config.toml
n_layer = 12
d_model = 160
rope_fraction = 1.0
qk_norm = true
init = "uniform"
beta2 = 0.95
seq_len = 1024
doc_mask = false
steps = 7639
MLP neurons of a small language model. Each row is named by its layer, matrix (gate and up: input weights) and neuron, and shows model dimensions 0-95. Each number is 500 + 40 x the weight over its row's rms, rounded and kept within 0 to 999. Numbers have three digits each. A neuron's up and down rows have the sign that makes its largest values positive.
After each neuron's rows, "fires on" lists the tokens most often at its 100 highest values on Wikipedia text that the model never trained on; "fires in" lists the words (lower case) most often at its 100 highest values on Wikipedia text that the model never trained on.

L7.gate370:498452447557498457495469438520440513461511492558432518439507536458535480442526513463476547508511487475434518584543437538571430437423507468444561518459448544480519472465521509538588477474466480538488521570531535502477491464447523507458524442513522474520467470522427557496543473423492524460
L7.up370:397522560490452482454514453497491551524541477489550616468541492535434466460568531535510472490497508586458460467481464453460524484521438489480528497460448445526452456556506396488536512512439528510394441513480539534519552505492501503485520500476548518512524569527476560494507508511528564468
fires on: " out", " ne", " cons", " bas", " sim"
fires in: "out", "next", "outside", "baseball", "similar"

L7.gate159:445482506456534534481526523509474520489475490526500523442504503499472497418472486410487571476440482421465563586471482501513469465576567497437495567449488523486450497502467489452473539515452469562528492488524546500557443558519487500533487541449548520516490543473458500434505395408457491479
L7.up159:512572487569390519454572574522455496444488539537447405504476471511431514394519503579534472512471449465496478487555456487560473528502522523484549558519452471494450546484492507414540483567512474576503542533555490452501512506481513448496494423425526564567505529515530515504528480524466424456
fires on: " it", "ide", "ic", "at"
fires in: "it", "video", "combat"

L7.gate72:483462512473484444542495485464594546430532477501508543519562490492487502459532472467482513545472552461474559486533515458502480422510456482537485444440490498420520514549490466511524561429457527476498500503516497452434467452497531534519465473428511545540453529481486471445519528538507470545
L7.up72:521479419442538513465524555551547498533583557501526454492594431426537508526485484495546536527504529569510509552468488489511448500515507486515510521481481546535467525528592514509451577518491455484467489496564448515457482506500452465507457481539507530524492489521479541486491471434532436560
fires on: " rem", "m", "us", "M"
fires in: "remained", "remains", "husband", "remaining", "m", "mathbf"

L4.gate367:486484555465466520494483550441507376547485527472558505548549500435445540512435513491435490491499495422537531528465499542510460529486486484525569523474567497546496593464457507492526539453526534530414550444512527434513493502453461519496518527519568497530461447534467459537593506572559511477
L4.up367:475486494547498467534445507552562501476572539480532486483526542512469531531490445477577471544403490569474569453517487528540501529442444473475506429537517564518490497545529453526510556453532450485629451473494472534487417410482452478530523489494463521479528524469489487510537531434457435544
fires on: "ing", " of", "ior", "ary", "ate"
fires in: "of", "senior", "leading", "secondary", "separate"

L7.gate221:507508456480519531487530558526452450423462477507522502488432463513534505505540494533472520472534540476467523570414463530442577511521466504501504467481533527570501448532473536532504481457519462573541486555568456529442509512426445517465556454431542573464414430500485511489508508513442447475
L7.up221:436489491438529480553577493397452551423442504448449524484442566512515548512541540486507540493519523530482544514494506509479584486468535476532525482499552500531526583520434489464490495433501515509505497463501485534514494456458473511481533465532467414577401511520533481494476512515519455549
fires on: " South", " North", "est", "ast", " East", " one"
fires in: "south", "north", "east", "west", "one", "each"

L4.gate68:460500522462486492481543471520547513486546471521486558428481558517596512497515459507491477460544483445565560507434525470457531500527559457533502402452472561527414440532485524491436494512552505489551503552567536508564537535553488494524470531557492480525481477490541524518495523540464509558
L4.up68:552534479527483516440543553499480527507447456506481445546473518475516511501465482413511555459453479467525545523485522530531522554455548475500478567516385456574466537528463497529512436528437515570444442439540522565580483584462516532485479564492494457502468456514508515524499566523483449523
fires on: "ed", " United", "es", " v", "ant", "ink"
fires in: "united", "yes", "determined", "revealed", "think", "raed"

L3.gate89:422532444521500478471559549493400512456504443453582491500612436463495508451535501519520469445471506557464577441539488506463454425453530483443514504507506507482465455434490471502527413562449423493543507488539535474525513467516547523521479494542498463445477504456529531445460522558489449478
L3.up89:518529490440475486412472555519497444491535523506485464428554520451495554496542497489531473529443561441452531435517519478515483544496562530529467523541532487552432506483473533475473487514506557455491405500418553414491549478495532544572480432559539543495453462488578480498468488517489436472
fires on: " them", " him", " her", " up"
fires in: "them", "him", "her", "himself", "up", "theme"

L4.gate420:555457463503561502496503525543474504495441517519488464576476476501493461467444502466427528534462413369441594460477506436500496517495502544541483434546508494561532477505464494521490459487496506506554443401450533511472492525540575512519473488503506448510547436498518490475575507524506436518
L4.up420:510500503478506440540597482527563410435443498509405423528496466503514504509542514530519475491502539482461504546447460461535536512424431481522442480517441520499528491525550442448471534525518465424474458437541502418535545460519520511509494508483526462535448481495563540514429501565522477447
fires on: " a", "i", "icip", "l", "ation"
fires in: "a", "municipality", "population", "plot", "election"

L5.gate261:533437529458526450548414600531450564510510452493480494482530404483541525411491559519517501483535450482521498487533526499501526517543548510508479409492521491439466491536477511426479553492471527584516457488470443480508472454455518457458490452439513538523435462526460493519563483536536531451
L5.up261:523516481530519552417536551547487472471545439479478580479540414486501563502518512446534529471525545461458538584409542548439591535496467490548501433526513474554523481547512551508447497460474536573468516511483556492503491562523477517520499546504540549518580564557532450508463477518531514468
fires on: " up", "ze", "at", "on", "et", "ared"
fires in: "up", "bronze", "compared", "update", "upon", "metropolitan"

L5.gate39:503521505460458526437494481515474565469451521472407532554467495538551505493491528491450505451493450592497551484501465472566527544510500448498491562459447454512489509486563605558602445517530474510531546512534543480546471543438479523519500485468633505469517542490493484504503477475478548484
L5.up39:494486497462480485539458539570507418465438463536486557497447581440511483489545515511440518460469491553452518544444440469467425501498480468473439520552507499591541503539556403469495435498511476487440461531431443481526509529483490513513434532461538497508475468448479476483475472505481536508
fires on: " South", "ral", "1", " North", "hy", " well"
fires in: "south", "central", "north", "well", "winning", "rhythm"

L3.gate106:493501500451526521480473542490433475432464425496603507558493485509425455468509567415464523477573482506460526529447497482493564543504479501516569523538548492498475548496464481436516454530470534467509538564497532478444534513494536504504534447501398435506441500558475520511543463533404525569
L3.up106:511580542522528519439465459543444455485582521439536511550485471538515485482537560545555475557563492571489545484469496508567513537496454541537516455444474488456485566525546541462559466542521520515494512497481497433543497552507516508477541508510520477539479517494562455560603496470489526505
fires on: " also", " includ", " serv", " appro", "iz", " do"
fires in: "also", "include", "services", "includes", "approximately", "serves"

L3.gate116:458460513549454589452500538425500512570384412481476514550504536420496451479500514544550494495515467568499508537517520480556419518512475521518438434513533513497483455530523486488536550531548479502489510515508543530569500520518471503492510470493478538537519537486511541475499475543511532517
L3.up116:492535506496557518480474530482581519555496497488496513585493475512511531561568477540483456483482429475438488491514429477457406544463528484475553483530476534510516436531515471465435553495554441494487480499478550500512517599498494575462459524565470525540566528512601511474490479500480514477
fires on: "ial", " of", "en", " North", "per", "ic"
fires in: "of", "north", "commercial", "economic", "social", "tempera"

L5.gate194:461480488497437507500555465502486579536578488428481489456447454442409521452422471474515484476503484508497565472491607503529486474504501516564470471507496511462540540470470498531522492445495536510483546444503515527474535408490467466434464462462543476546495491482513528507524520456416534561
L5.up194:482512491495385479469488456518528480546537431518487527497545559465454488512551481488450551556452493534571523519495418531442558501545493527552488518528522425517459528495552545495536447427476471481469530579468526486564479542536472522455482540552494454486485413500419474467511416532535470523
fires on: "one", "ather", " three", "ey", " five"
fires in: "three", "father", "zone", "five", "alone", "keyboard"